config.yaml
n_layer: 15
d_model: 320
n_head: 5
n_kv_head: 5
head_dim: 64
d_mlp: 1920
vocab_size: 8192
activation: "squared_relu"
norm: "layernorm"
norm_place: "pre"
norm_eps: 1e-06
positions: "rope"
rope_base: 10400.0
rope_fraction: 0.5
qk_norm: false
attn_scale: 0.125
bias: "none"
tie_embeddings: false
parallel_block: false
init: "orth"
init_std_qkv: 0.0273
init_std_o: 0.00499
init_std_up: 0.0273
init_std_down: 0.00204
optimizer: "adam_variant"
lr: 0.000686
lr_mult_qkv: 0.7
beta1: 0.9
lr_head: 0.00445
grad_clip: 0.5
warmup_steps: 391
schedule: "wsd"
decay_fraction: 0.583
decay_shape: "sqrt"
final_lr_fraction: 0.1
batch_tokens: 65536
seq_len: 512
doc_mask: true
train_tokens: 900600000
steps: 13743
dataset: "wikipedia_en"
MLP neurons of a small language model. Each row is named by its layer, matrix (down: output weights) and neuron, and shows model dimensions 192-287. Each number is 500 + 50 x the weight over its row's rms, rounded and kept within 0 to 999. Numbers have three digits each.
A block is one neuron, or neurons of one layer that tend to fire together. After each block is what it responds to, as a language model described it from the Wikipedia text at the highest values.

L5.down11:574474512508489552527498564480553468471511554485398429482504515500456423543463500538596590451545570531538540535496511472472496530482471362510479555446474571550500524479577501425545480500606531507441414566485467435393548558537573575479469535552468491527499542530401514538407476465481511518
L5.down65:580562448534530514557431501539510546446424531477524524500494447494515496401509508448515493491482387522568558465390405521469472460517519426507537616431517447481426522550452446615420502434515514578516415472481437508500553483545520552571551606429523384456441531470499473495546561445531541541
L5.down127:579425522541534405448478490458574522511501530505555517566525505492585524494435471494589568581437462544448503446536412404509423496419516570483465440449539561504486419507540499540460449503486463455564401425450489499473415479498478621509500632434479516511526482493492472487494546502489539480
L5.down133:493470511517511505495477389435460551521468480440491489530553484472478566520435477415424494550562434506464569595510479399497573424402501568473498385461524490505502440434453617488542571472454535441499535429533534560379566522576443451545561500478509495533551485498546392503459478554500460446
L5.down146:523461531487549505584461471601535527489438545423503484492455530492504585627491491583520539507458558541443542528430424467489451457542483513502495521508556553599539473502524544529580508469503390451499431458561528513482508528482499451485451486475489490473535527548535432567368469398560489531
L5.down283:580531525576568418545498473465489541490492634521538449384496676548532497440505567448440437485431472533531443495487482501499542493414548465473448415530473550558487553472493527495556573480571483444465531474538568459515529545497446480593473548490512419455631485454532547477558488630552560473
L5.down523:516480448553486481552478538567517392540550527468540510497608530541468567308475445495478577557474419539537516506460498513490543460473558508526481515472515531420514486455416493381520574498559513504500481532374493424478511587475594549514426560486459541536445552553480487577553552438420502569
L5.down544:629516460501379526534521507573573482560520488480566506474489414533472560474596495591486528602457436513548517513418466576564514445515452464484488507529491486489439445465519543478505550385535466519442514493482381555445533456503572561465480594469505557462438436572522464523556565493542486466
L5.down626:464488497502494506456493542561510469544471608472493532453629522536508485558495401564432506560421502506512568527521479461496515459438461537516458519531454508497451492459426502515469557450538552599530543553435509429517470493586483496421528500546556452397472438483517489575504552671514408476
L5.down629:620497451553457445485492433464482446557534532504517386469557472591528389448383493514416485476507582513471522401448434504474474465457484479454488557467460527482484439464544499582476569463499456537477545484526462530576523440532581514545593509577392482527546575495501425528495492531545465490
L5.down648:514393550595462554433475524508498499557530507521411557483587468467504557483531461571422516554556567382483523484503563538448530475588547458451475469496440430543441460478497540481548551487574438500421533455528392474468523502459517540531452356509496410450528488507515523600532428524552492464
L5.down1505:592429493532519468492566448567616435457512510528538518482495537526547503516495478500540487583498511580468504549575515536530366467428504508465544525487547570573489452389566441521502481543526591498543430447515408569486525504482539515435523588477338496419503542516465587524547465496496534527
L5.down1510:511408451480459432463463540568535555485434557556412588520561518492454645478388507557493521599522507438459493529435500467477420540496543577482445528486531587483578475449481374530563456498452525546442531405497474461556463433503520540395540530451569494421472556518519516502368515513509491591
L5.down1774:530535518533386414509462534466505506426553526572429465498540516434451552401511511459488428505446528562483530525470477540454491499510534512506462434439562477525484389510523540485456448536539539476417490511450521549512533452508502535498488445472517482492491521558549503583547477578494532426
L5.down1877:497573503525563463492548442436420395466460610510512546511637533508529514478461508556561488534533470479540537543468477583478542472488402509539428501575454493670528479439459496488501548450403441480412556400554538464517597480454559451600491388516495522476481448597548390601553483457478510406
L5.down1893:446498465528541540472594558446495424412467504500550509542474508552598566584530471432460400567472481495460483405398513472473553486372467469513499482478535532411481524490505481492498541569474447488504553483499525513567405496534483572523496540443490565527425523489470505438467448560458534425
Description: Title heading closer. The closing = after an article title line like "= Wharton J. Green =", also section headings "== Provisions ==", plus scattered word pieces after a/an.

L4.down282:481452417435464490533407479462503467377471530545469533486573484492450488418536498438553348511468533451456493429462406562510500446540474513530588527582526483576480528562448508500526456572503539508468500503477595500492539450505529455456449506537561541533513456497500521527480571491498508406
L4.down615:510473485481564531525437389460577443505457441512489486507553505417507507467467474476534446419465545382476544460435461491546506419488426536430534477502556482558500569573476486401539405586512482530503505518467473438521487410521560397567493528448603479442471476504531545505483542535497487483
L4.down640:505444482569574479476525474545500436392438513519493515576517497453538506557534497510563423470373543482467499494528382487518487516406452542455546470496356511466492416482553505512416554520522555439442454479394475478500488460521451472496464523581621617492460471619491529572543463443495404526
L4.down1687:465540526507578425471480547465489501434502499578503529532521418584481550560448566515516456513483483525531518464454470610515514484474482493486540478562446444448506537581495472564458485550549511571549479411565554459576584420537540507558479419515506466455421436571556406525515605535498526463
Description: Table cell separators after numbers. Pipe or semicolon separators right after a small number in sports stats tables, e.g. the separators in "| 14 | 1 | 2 |" or "5; 2; 0;".

L5.down10:403562492392579460478541605430579516474451451548542496527503463489499497469516459498506543471494504463572570590497496508464467572476494522475487484500413505504466490520535461472473505612510512534518470612560578520579608489475527520514458545539445419513434575562467471459521452536570451531
L5.down165:452500421545465338511586513435451450434533514585460479559418469510457482456552492574469482490531486495518476424461469444472408519499529462514521465490441563481471524592569534508433469490513509467372528416609545410532507604447512599572555520508637542491555498486535533489495374476531573509
L5.down219:500489579551506485463395459440566491367450513496495537499544522392473474463455402513430475494370537471469525523531466509484509569491520430474458588461508497481544426542449675574478449427417519536506484425485511495394445482481502475538491407498412497490452439573545578521565522436550579491
L5.down344:453529526548510430496465527483466526465613521495550437537461582537513532492595454554514493494426466463480549378476462530486541528540406465502470498496456502506499496385492499494522469500542492451523510486499466461412547481459537483516486537518512617471551459447572515409435428562522608464
L5.down654:539460466582542512636504432506546466450504512485426486509471564536551524461545564438472528418470601601472574485525566481560458560491509515525389476401461548508512534505512491559463493459527539500456510462653458512427611581517510530423454518603502559488521423506525493423543399495487515541
L5.down677:441379477483506553518425453488530485481472475511486438467518495563494499497527535464529550552449488553422491532483435502496431496514519475441422497511523496502477469571487492508579479563412552547501517516525504560422499553604470485472519473567551371555422497414527447500532444549486427472
L5.down700:488408416604465498564406488451486471434380514478457466482480578385516472539466431524535474524479549515433490535509513507518548678566502443516547526465602530468537463513588441536498588529569508482503479448502523480496514451430456520478471469544505505534538569482439421498461581545502468495
L5.down811:430513464408530470434528544537552393444434549539470533564446524529526498579428532504574527558506488523457470529510532437504506500485551567532428569495526549447591422477482562507528526517562477486527577427628643492511460496459479552494436456448550405507474582434435568499541596530519546511
L5.down1286:485439388444505471462525450458539584455470474503460460586548561567490480502434558514446541477510400498508450549478492598462572505416529458475427540500449444395490491468488506514596434465485556482403518485473531356545451464378560483493510383429576473406551429499541547548462531518545408490
L5.down1359:423399495541513515466558548514511561511434417453453529441484542381398459512507373588446426455500508568478526472564515438503505565485518585453438482505404513479524489478578572617504543474472484459577512588532539433459487542473477492570523451425537489483569526560460533513472448521464493540
L5.down1373:499492494577586611457463416483518394479408534443499475473518406496500470403501529485531504458462517429406480495475490483535551473531543566551623437433467495603530551521501543550519505518509530522587502485582521430545562381503505547429459568501425464504572582491563409474498376489450492544
L5.down1484:404504491596476460494507438580514473482465459509442389513496509492520507539475541512475466448514600481607565447512432572503504618418502475460446475425453490492460459434514542570538471435572509515463552515499547462499532507426515563577562543565561563491611556421497434462564580533495501403
L5.down1509:541495433547565543468446509538516473456390457393505514431539513491492474583465466442535506538388465512581510559504478506490406497562538482514483480520561459523451522519421383493493447523578500518401581443465513521431593588474449517455555582563594503485527518465505468481553530605568496446
L5.down1625:497469484558472502450471478470375525533505474426558563496519517529528525475474562451525508467467489526508520500523498453553453494452507437497521408503528565509485445510557471478547584422428645506409510574494478505507504459554473487499554481540399488482497485533596499587523481483546536515
L5.down1675:510495409441528583477405420394496602510469501507536515477488499445525576533521461509512382602509498457570573450464513525473560497443419466512525432472573410464572520461485500429494423554479568415468542487479514513453494502635584553551600548516486519491594510447621501464475492496509583450
L5.down1795:497472513527555573479487476524482513491567541492520512506451572451441517699527486540605505552536487531431542559479517483568376530504501473488521506473479463435507568442490541541553475524495448481558435503541517452560438505426490552529528603505530439484490492560499524450472341366525607472
Description: Name-completing head words. The last word of a multi-word name or modifier in noun phrases, like County, University, Road, Avenue, English, often before a hyphen or table bar.

L4.down692:492503547426477461551547476422511466468416462623518499549502499475465525509526429649568486469496500482450542529487506454498506548502496437516601387452516583470456451503472557488444446453517516466661499431475496559584464401400450530446429590458553513527569512549431487430544482443445462550
L4.down930:525544449517475551486423484523450556496608519498510475481406515500449412412454476491608479463526445468518540544483462406497504536504591483540511523437523509550567558393522459539512566575540489562553488458423554474480534499535534544578465597522547553405472533492505546557487486533496458519
L4.down1388:580456503417516577450493506464546572431585525593490532583484532564486552445500498496564482523450469446479579456464598487467500561562477504539478400563480543456442438537549532495422392563514400572546506505453584594516511514372413586421520466461507585544452560484425460433511552436498489524
L4.down1733:456425485567390492478440425510565454457522549521662498529592444461520548429563422490507506473494475539496415513492506496450511467545474468459452426427514538498528506514577432511529515378501458518457536501434452433470562506486573518486569564537545507452575497495566514552526523515449510525
Description: Closing parenthesis after glosses. Closing brackets ending a parenthetical of native-script names, translations or details, as in name lists like Suzuki (鈴木 大輔), Japanese…; weaker on colons, dashes and "and" ending a list item.

L7.down395:494552421442469539449436478513438495532464497459488467433516417548524560496548479554512505484436514485524536504507450411562483541542461492503529562560494456444538433543463542523441547522510440425497456525540584503505475485462518537479486431514433514503486431525487447428521507492516486557
Description: First after possessives. Fires on first (also second) right after a possessive, as in Leslie's first job, his first points, its first medal; weaker hits are scattered function words.

L4.down121:497526481495470427596438505545508484569445484482538466520528549466485485463510480555449508446490526469525497491472481504522499552380445418576515406472542501398585545571420406424550498429517449452454502576513444392543515520453521515591602564566505529483541535539566526584512487513491524464
L4.down485:449507542494432457541447599540552524524465644492435459487473489445423485499470481533401470416477526480471353479507438523553429573425490501567480501448611570528501504492467526504469511523434532464404484450492501434606543456491572465459514506438502501439488445511448485527523465640519573523
L4.down546:389457486545461444533491555596461511495460426526527569515489416453409532518573514558445476514498504501517478471503432502569462524482456513532433463521453499529497445565475412522559471565446560587453555459519525497528414461569562494489452495530488560436391484527477561474511484480479497475
L4.down755:545488513426466597501478555506612459493496479497470509441565551460475554542553596586503513477515456561543478498547498477603523567499497554552476468387418475482450421574408538465529437532528503481479477579546485440477522528445517517501501482564379458384489588527462610490511532500469505518
Description: Common verb stems. Short everyday verb stems, often bare or before a suffix like -ing/-s, after to/and: look, get, go, feel, wear, put.

L5.down85:411528507498458416444569483553516484504454570586542432478449610434543452458504540550496499645455454470530451401407406477466523473491451537495450425515577547548537501428514458502529416565460504502553409516550487504513514469508620465509501454404511547443555502606542487456536563581532470558
L5.down130:545490499488475512493529578583599620497468456520567472497398547574445566492463512537502509448514546514429612531486536492468496507507541452532424451603543461525446611427490520561541524587540484596532515521528448430505564508498488539453533489482489550461513515451461458555428540505519509474
L5.down150:448547483521522480541451527530470459499588516514491484524514502407557464530580589441563568502505613514554516508583528487497536553461516515567471484440462562575548470455494451447528446480520515434450515465493550572473472457566486484518461583448497509486494458577564495443581493476571565500
L5.down166:488504499486477447545409466578530518553651510554506605491508512668498577423522454455525531573491484490474500470522532491453469533526508546566490528453572593455501432470453495514444487478520521470387486489531484536501477606479445348513588589501536510442576552479481508524435513418499507484
L5.down653:596503382497450560498492443532394574460525527490527539510596473462492510572575462513466442479493438399493478487463495485467467471531399441531447545476550475520445485495541463487494459541559532474472453549481500512453504546567476500522511473477407530563532476547408432444505521527511552562
L5.down754:408469527545457557508514476518455526448479611502595588547473469529424483444467393421611495501405550485490556452516566484542518514515562539479572567437429515516545534466576592498484410503420524540487485497474535481483387481534482524510577473439449529548470538424551580455526453448500546549
L5.down793:525509434491389587540509526485565487465446531515424563506433474513525495556410427478495532482487595459560552409523479565477532553533505575479434520440490514515541503435513523530551488447508550551541544426527509586536589412374510554488507538491453482516536563535451525527488450466526474483
L5.down856:477398558465540617554556610526520511595542552447519563471472441523456474487508542478445394490494481555514439425541504498460440527495575529492491452487560536490444548374545529491455459495573530552432476609455576418491548504515449542449525474484416490431472463486572537479482531468482485601
L5.down990:531594476434514576482552523476471480455529462451607569509554469416493526609501473539498435520458555515560478483541509437477364539597494485451441563444529464555473492477486504493437549517453554513479598532429594503433477494428514488607450488354445538421558424519496527485472553539592444574
L5.down1027:486514604459464607589534492484571544542428525382541445567497459466592498454440531522459624540470504503508567512494520466505533465511593369494425506470516521523475536451508428388506544479525469509458491474513469463504566559430490504470474448563496580497532543497524490522535408464490484537
L5.down1229:548448443431492516501467616472520527513558407510470509434530542501533463523490447586569532536381440485509541485577509598439451511386595507433368590488426468515437434522442466474445518528549538438431466571443458578548456487454531457447530523496614485473380508496510460497493400530519490495
L5.down1264:519429541526545553580513534452459458456517503563491444531530488378501393430457517479478494466547580562489434505525561578484476411528493476537498416480543480471440522509509500456463543473563395543539410357554474543499519581474473549450499510408554527346634532515485502536508460430464498565
L5.down1363:463527617488480526473398488521505498434431479569440504504561542458525498469553464489537501394561401511412563463458516500557526489516482474523601528596501421528534507634478578519603505503447508476495521507544470461527470507473446502490422516489520508585547579539466486526544445543633479561
L5.down1370:497480488556485536510573474470504550480483521488515461583439515552444506409486493428474417436433535410550495453403558423466492491410581539479538535590464536411499519566509541444506506479534443553457401445479520446503640487495418473516550506513446484508534467455442427600467499399484484487
L5.down1560:542463494539467467607584485463499530514465545510505490619559591494531531526521477489494522511508475523525566473431452407490467478470414448505492409461555519540477523498487510480483442424613421491474473526512499431518538537421575491510470475484470528458493585437494478548488375495574479557
L5.down1896:532486433471560520550545474567565646555432498556495454481572480598476614457368536474480465449416572431562547537422469541502524448337536499458468499483562546518579436410529489524482485487544496527480470485523532530525441465463482420504499547506483468472478555520476428507436531566537588474
Description: Phrase-closing brackets, post-"to" words. Closing parentheses and quotation marks that end a long aside or quoted phrase, and words right after "to," such as work in "refused to work" or "shot to death."

L5.down21:464530501532542454407513453472516521484427489483512487451512491551422471634511533488541460453382435509510515539485407472505474540484466543570525552535544592542471542441391539438490456480484440516481503479448569529511497487595552485528535548532490461501439448518501518507569573453458394477
L5.down22:484485466432459509521553471512560512461479548495474465472613516559478527489493510452434511528482428439520534450472526448444457428495518458591453509546475518543492538496500399527499545440512504441467490511506496612618437538472457539491611538446596490568420550481518539538502447464570579500
L5.down37:427454584546449534506431484519584446453524479471589567446492524488565501520545551487471533500474543510483472600556567523590482510487500473442498498638529516386457486450492418572455512431535434506586504520531527512590427435483437513469503500455521477511550597452550460500461442520461516548
L5.down105:505515497441412516560491470510472476513609571577478508488552469505499493513529583506541507448504508504464595523451490465497470484557513484542501466516479455537463435555511503546488551516568486531612496487412490508530427479571494503540552484519437508490475464402510431527482614518478508579
L5.down170:512477550499499463447364489403446549442465551512513526485449517554437460520433582451482463502454487493548417492549513563529541524396484497452530546436488450535444491530428561443524561433442606433464432489402539493504508415517492475476507548470466540473580572455474460521474501491489520551
L5.down237:518448497427489555492468561510485499478518477556487561437542504478455548493512516614519485495448502417428556432537460419503501461441490537501561592570497482480511508548466506443440520601537519448532525536485500494510452398479503451471470536505524503511477478530454479489452518476528486453
L5.down368:446536440466557502538473535518593509494535574496473395498551522471504475474498496420510497566574478480422497537508576528445496434477561499486563498507544506532448497472569457545518604463454575542476519485331485553540461490540504440448567485451521487539372548485461432540519512523434498507
L5.down370:371545505533564478557486513448508473451547501561493527485518501432490564584493445439430439482534455473451464495499537534585509519382600461498500464525459553481510437506481517386576519453514446385439518466474448451565477440457527583498472465555521492537426521506463467515579461373543567493
L5.down423:446435506461470530512456580554560514504522536597416437445506499622446526391513491541549538548387510538457492491526466451484535409542510475579484644527517456425425431506524453458447516531477494454467453539470534494465533469544464514442486484490513416548447521563468486508521524538517536473
L5.down456:495556436605538441440523472489546532594526429497564455443499546520445560519515552519492542486521517405505368551457562551399605479509576429481522545514445550546406455552461462518480573490445451448550474522436470636509493495505531584469472499547403472490530381500476482553483415479477481508
L5.down531:483471521431478517529512527498561603581507529568446519572487407472462550577475457510501508511518475492427471538509498464488540460496508541462517506540439576511538503473481528449477588499448497475538476586449452491677436490471432478563513551508503554525481547500562403650409459403500483516
L5.down564:517484447424473537537401441533580493546460592568619412526541452482553511428468415491454551451503536546463574426547545460446482476503411457516489523548543531518490592522449434438407586613399545560571450446529543441454468500522437519471485461518563485488501462486466507552418514475509578510
L5.down844:519479475549507561473495561479502516462589539538553512583533410533482468477465451484445490549473520557455535476543629484490434523564434523490498534575486512485401412411476511481550474553534489464529568492491464445592532538494535486422533477508546515532526453442450546539443480491519388605
L5.down998:297493460467450515515491545545583492461533606567381450496548542530506513462508453453535478523592471464450494509540451584433456570447468489591559560510551466484550481446547522490443582458481496528488488456487564476545420550518498416496472467475493434547370489503494518441524573512499528502
L5.down1469:548614588443474531417524474536445430542586336500544532476462476622529470533442433518492422433468567534591441553610470494525600477522492510443454479479495606432515539480517403520457511574455500531457463502576537512502413481463508578531456432505565459573608514523432541490509542480469467503
L5.down1807:526570521474521493564465467497385556588428528463503535499481493463475454451528498544482548389451493578475489398487537525594520500489488422626518538424526584524463503473471595467555577467499516479521501490546425554434557452576531587485498584506551433494535543518543496537455470440426473560
Description: Table cell separators. Pipe or semicolon separators following a numeric cell in wiki tables, e.g. league standings, player statistics, election results, mostly the divider just before the next number or line end.

L7.down1672:520467476541527570513487465556547459572642531466508506497393526521504511593559454565463522587534428539453488497457508502503465571495534485471436469419509363549469550442532510542460429505559522469479509541502435552489505542521477468451542610521512490415432519479424524558546501509581427464
Description: Geographic scope modifiers. Words giving a place or geographic scope, mostly adjectives before a noun, such as international, US, UK, Italian, York, Oregon; also stray suffixes like -sh.

L7.down121:562592511543488546576464567457542556444539459524489527545445542480508518466543602507522472447520523462624496533477487533486495470549464492481464458564541540545492468471500533511556538487448530507418478528499518547444419593534610578534460497494425487515586533442494457575513508631429482578
Description: Title heading closers. Mainly the closing = of a Wikipedia person-article title line (= Keith Walwyn =) right after a preceding infobox; weaker on table header abbreviations (GD, SO, GK) and verbs like set, died.

L4.down301:477466436543592536355558516525488535392459456437503546504493433449551495594468486421491525555462537457527534487569483501518496443445529421496610469484560462573531484544509522415569529450448481519437541438451489518534533484575486489492533523618499498569519484475431435503470474437542422482
L4.down596:551543471518540532421476456549450451527500453393516484465442580499529578536591603485477564592542492478516563541541571542534435464509535475430489554506582486462470482557486581541613390441461477457440517424527521500456605568581534460545556504588552539480500538472509443565474470551484539516
L4.down914:536528418509473484466479466479554407420509448389455508514436519498536486707501499417549415559509549484506473506567552549554424502523494510424460486457577443521449497589451556502578433558480541524397525494473506434484500494514496490532587503572484493521500499491475475509542517539516443517
L4.down1420:565390410594574607387450481539544447442514445430511490447487542473474490582454478517588449602455516468573454450462421572534503451504581518540482513447573498486502437478445492489523423506448604486451509426487503515426509531566481509440484660578566495482493533523439561436584557564492454425
Description: Nationality and religion adjectives. Demonym, ethnic or religious words used as modifiers before a noun, e.g. Japanese Grand Prix, Danish Superliga, Muslim conquest, Azerbaijani; occasionally other adjectives like rural or modern.

L7.down581:571498524559465574423433561499581492430477496463495459428474489448546427573545444458531514466411466443482521571474484404458414520452492550495462529463531488488544546513466518528462453573461555537546478466571480541518512486512516512501480596502508524494549442439463544559493529531568518479
Description: Passive-voice auxiliaries. Forms of "be" (being, be, was, were, are) that begin a passive or predicate, such as "is being met", "to be solved", "could be translated".

L7.down1589:501498441473479423533552551565499584383435489548478575516529499413587516468517571543575450483512515405503499506548542548468459613435537512380607486453489587539552541591459526520475484554491552527539526551510495563506459412363519500473518466466518472493517476479453443432438469496504455469
Description: Closing parentheses and quotes. Closing parentheses and closing quotation marks that end a long parenthetical or quoted phrase, e.g. the Tombigbee River), Madaket Millie"; rarely into or before after a noun.

L7.down1304:505394535421498513455545617555586449437479574517475474525539425518447498435495559463483598525445509441378509544473473449508540486464533527586534542408544478550462569533370512506601546502564429514544526487503502468453410426497605442438428501403477502475485493494480560527533447516560425498
Description: Table row-end pipe. The closing pipe at the end of a wiki table row, right before a line break, in stats, election and results tables, such as "| 100.0 |" or "|---|".

L5.down8:552541481506480475474629445522447442464484564541563546479552428473516479509464494446488466460480529503481524455447498451537586527482504482593561441470532527595525533483466559498559505486404491565467458556508388518432418632545492453538491564498498423461623532525549451508552517476528512518
L5.down13:529483502562502451505540514479366583557506441489510471507458554486554539455586480496510415458525581490491509370525533548557578553415543487519457444483433590496420493492469526533534463479480484590451424457440537452508604610542473442559558496503444553424518419514471572444475524510450524493
L5.down63:460485511373516544540532571455453503489433538482531526437363442465492485470468501458571445481538452492516490490419418500497491472502553484465406484574613528545580462404418460473524530463492492515524540495502430432400508592548484498512592475442502525487475571552519551453545568358493530545
L5.down273:560452519516453460438528467547529540560455463551540525566507594418523521463591499545480571422437532593516396571673470508494489529482483502540508515458503499464422459410523637473508473571526507423513516521430469587508474481577469441594479419511517493625476462470460533474506473425519432609
L5.down345:490512500549460646502484484414514458540501506549554476470470498399465478465534496602537511534509475503502478560493526469470484485471429527463465540447537526566460469470415539567503560541590408470518438488484548449431503505506466444473531465505459557341454567587466526597507443451557485506
L5.down357:424515456572520433488544466518630500462491392605556527464475531433390442599461451497482537543485443505454490549484561531515514482436511548525527463458508547459491490484527616520532437517560496493486463523594481574417426484540517463466465617515460558587562577482537504481524502410453507425
L5.down364:495461571490449461507606556532597507494438502478514532460465429418502444497497510606604486537516505503468505520515502504546453492523461504555498426452457508538499470443438492543514520521476504526659462529537488519457519568479478437493516569598482568465485454543419516472512435502457464512
L5.down375:465413486475583515591456543473546488501470486515531527429582517579437495520468499537464558488458519519432513479482526488512445547423510557511453553570488603545553573470515500518515552525561562444568607455379479501505626428549461489521536584504436423440502534475407502505514552452502445604
L5.down592:546602499450617502434519494506629448488496553462563499429475530503506467484512516529439525531528513497526554477443483506502496493529516435465490485539589495550520523488532517548473544444489514509374495501571502498462513461507462518438544527476484475439636442489576553387459523532505540464
L5.down751:541514524428516569405528399535519469465579485439511540442485516564559455475487531533508538509453480482474525494640503546511413508464487505469430539438570465542499484436520419526559577456534445500491448610559470494468519526501565469466431494634465543449493455471457558516504516445445443572
L5.down1224:528482431540504515444526487519372522577544450471425435370446544483506393552474535548516519455582427554466427452538550503566560419456515489439469478507472477378509544533536517600532567405474461437552543435418605445447540537472536504489498538502549475478477458443474462506497479492553489467
L5.down1228:509549495521504551438551458439547501502533501486534462476526603579532439493594478434491518472521413511475486569408480519503458484526515513481515596568591439548414466475511436435523466444540477421477556554536507478527512375458569438487557473493554506472369476556524534511477567556558444477
L5.down1324:537505451444404545632488488488501458592456405519520617531491445517441480586462521505537512512521443514485552511572507508481410517523615511511531496574528463457458419532579548528471474495528466530534445443393468516550463565490540432496571471515486435447463454493527576496419499597475435590
L5.down1405:548527467393552512456354540494417566552520524514469490440612509509429492588521488549474481502501535517449460565506515536530495478496486548473488468605505499516511513379496476539556473597450514407549480505527402607506429517490497551565591568547516566498520523416469473473533534490445558580
L5.down1528:567575463526515534476430541495574535560560572480450490570457516553416492599490498454533538521409440502500510582575507548616451407506461549560492474511491515340414510434525421579457623497483480577496578588500456532511524488476449505462510562555621445494513479451539505506433457476540477437
L5.down1614:473507539492473598601480522504502526526587498498557529433463463527493415648396487469403552515477491436499552508506460395508512440531530466418520487446441499464505522524512532494500505486482478499424514529509530471447428585561471477522445441578546442564515407397550553491528492476550415515
Description: Possessed noun after possessive. The word right after a possessive (his, her, their, its, 's), usually an ordinal or number in biographies, e.g. his first, Dan's second, their 3.

L4.down302:505530527488524506506551578552462442470512530552502519559476456430527533494562468465546473564546420543487404431505565380510460426505528549513467435467519545525548502491442403594479532459501508512576430589580525518493434525515510584519565505457478516416472556512527531485539554487403502577
L4.down1152:491507493498497570476518499447507539470437529436438490575470482466480424491547553520574477591427472474495518459536563506580460520527525530475533442499577525475545496431454445602384442481494350539509537429616537437490510535482422554572495551485524465426463528573541541489480461490512401492
L4.down1646:527484442423508446434535531554435414523507534496507504572469423509476470562447556517487437472521513490518475427500479400452352529468461498603526479422465475495514485420541483469499449445554517480511423495622527408519421464493498445463478447472553484492470496524498587515580508505503505618
L4.down1672:557556558460514493490447574619570484513476450392556434516425492482560548580543536478520462531515468595462399497475484431473476475556426442412503502506533454540560548496422476495517542500492548476567528464494461417492520534560548513542549542538533559426541561500506515473572458369424419465
Description: Day numbers in dates. Numeral tokens giving the day of a month after a month name, as in "January 9", "May 10", "March 8"; also other small numbers and year prefixes like "18" in 1838.

L5.down191:568580482487495467518531564495474514448534462495482593499502622549474535373555570536480436489547460502570499489497513485498486576488507478513479476571588532576486548438445496518453556564537443546655512422579508517615493458534415591482505585515518465525519563480429515459519528429526431468
L5.down199:555530436514493592538600503505486602489432453455510534550521542502480497459462510464497602511435429480487484605499547501535436422557525527579461563531503524489475505561587450470434494532572559484464524571521524455526517517476493515393594437410566415492514555523455522551564502506525513452
L5.down460:501577529554483529521600468623510469425579472457490590589512474506547511575521406454504510539446600388460474508493459449536504463483511563543442421436419493569472488527509510463544515620527550450491447389520471490523596472502455531459479526534492444554486516552563478526482509454538516525
L5.down480:441501565383452465458513535396556504555429497480510579458481540425443594526495527513419500506465559498464510557554544521563503537428492519506546545508379530482481532482529557524471451492542517551503585569530502518574466568436462558489416517444523464549462391433523619450535514505533512397
L5.down587:518538496474544457411436437448479490510444478448442493522430510476557468563552495434518467509532478503434356555542500517503581410472525545451518563605513539488465414473539488466611519571460483488413533565440535537442404510468529491536505536493466492621358528568518452579494519528461480382
L5.down707:515597451520495503483472421476518528519501400612506579518453496522451463575410496631460451503519511503486571430579487533471450565468439532468456471531532491489533512507457528579415595475491515435476391494502445502447491496574521471525513526569436522398607494625567561446507491538479469466
L5.down726:544628485451485510522526460570455438462490530417530438473422490476583559572450487570495465485501505594527452511460459367606550548537577522471477492491512555519519472467459463406449491500513524569583504435541524624548515483548396510535487502421508508517575524466374492506524465556508373440
L5.down737:472468532456472444536603477509537438464530594479530517470567440496565528552589436471486438486490437546485534478414490504564583583456479528604476488457484614548521480592503522447482422523546525486477426538534502524531497481400504613518621438650493592506577498558508485520548467477507592523
L5.down747:454570492458426412473559499494484537457507503535531460577457496545389545492500470437514494461411511417479471531558527529449421546499547490545490416558567474546483449634430548458508521458589410508449474530543539426403509452580495634494554488550519568621463543478560380519471536411458562492
L5.down964:431546486550469494485437518513443498503451425489483476458437513578443499479522460516463455497538524490377541345529508568556475481516437532505483493517405474519443528557475523528509536452478547486542332442487487573443526538572414500525530435593504427405502483484425511553488479431452494492
L5.down1019:534579562476346550580551541517480549445466532541551483586460530496408451504536414585423524511453474486487528496507481445487472400463455497497565441548473504500541495569570575479442462551493515441474552481548528552549460435488505482520549517438441493589412473486451445525542391483573429366
L5.down1165:509614491553426482520518579538431494542449393531489560542589447457531470388507483455478400527429509503471471545502556574551550536382427327535464471598464450501456504516494499475522581503404504515479493577436555440552381595461574472486531518570398598523488453533495569467523485531515587493
L5.down1232:606446513508499505550512507499488442490525510456450478493418495569437485513533485449533470518460461487432554534501504499512525556540501582565640523511500455512546409435469544515546434513527458459502484545516516453529457461484578524562614504464585566461459450492454510489499532464568496516
L5.down1265:433511583529456432548553499588595517581555520533514465549493513478481549542475474509515470479521567411423474520508475498457418419431424492479440426524495582454496451572453406454498530443405479445541511542530485515450510529501461519521541585477345547480453554516522508516511506459473488458
L5.down1353:550472442518480561567470430532460500453447402443444573495443464564541500590604467514440457491415445490576531595489485509505573523531501549493556454458519444414561531528471574470549538544529460527509580395414453467490556539527505511478406572531438530598487500455527483461589457573532454513
L5.down1815:511514513472500455546550505467472467446511526486480425544482569490513497585460544519517453502585471518483399499492581442600545550477525634545399556497467479556540546449484448470525569530510567438481502428467495552535516541520363339495351438503442489445578478467477556531503498553562467446
Description: Post-auxiliary verb slot. Fires on the word right after an auxiliary like was, is, were, have, usually the start of a passive participle or an adverb, as in "being" (modernized), "fall"(en), "rule"(d), "also".

L4.down873:616422493494427455541507527532652420443514503494537468476511604527472511381505490551516606576505498494540549498458512555500537445447571554423548493551504506483476422482517541449560488421496564491501476422441441363472502497398525552488459729486476567480576513493535543488564492409419521398
L4.down989:454462514486433471536533500550562427518460520452597479496486498553495496409529448476462590546455516562543439415554454562530594550435496496443542531546512497493529471523526497442595478403527481538383443521476529460366472569578582527553584452501500552442538536481480471498504474466455596426
L4.down997:537452516556454582503532483512580563408560587510517459488375462551533549515419557614512467509515503510520478513534458489529516493599519578442548535503436457418494452516483534538614455501513564467601499450406467409518467448428504569489497536453556466523586492492458516471466503471518519370
L4.down1825:451517546511516510462434515523502435497480508550549477401535490569500460422489496490492474487409557534484450440600585502558465495467511517574548463417481542549484557511487547366449431470501551412558453490527501399517497537468484485468583539592465464487480532489520440518547493537474463561
Description: Closing delimiter after names. Closing " =" after a person's or species' name in article-title headings (= Lilian Barker =); also table cell " |" after names, and line breaks in results lists.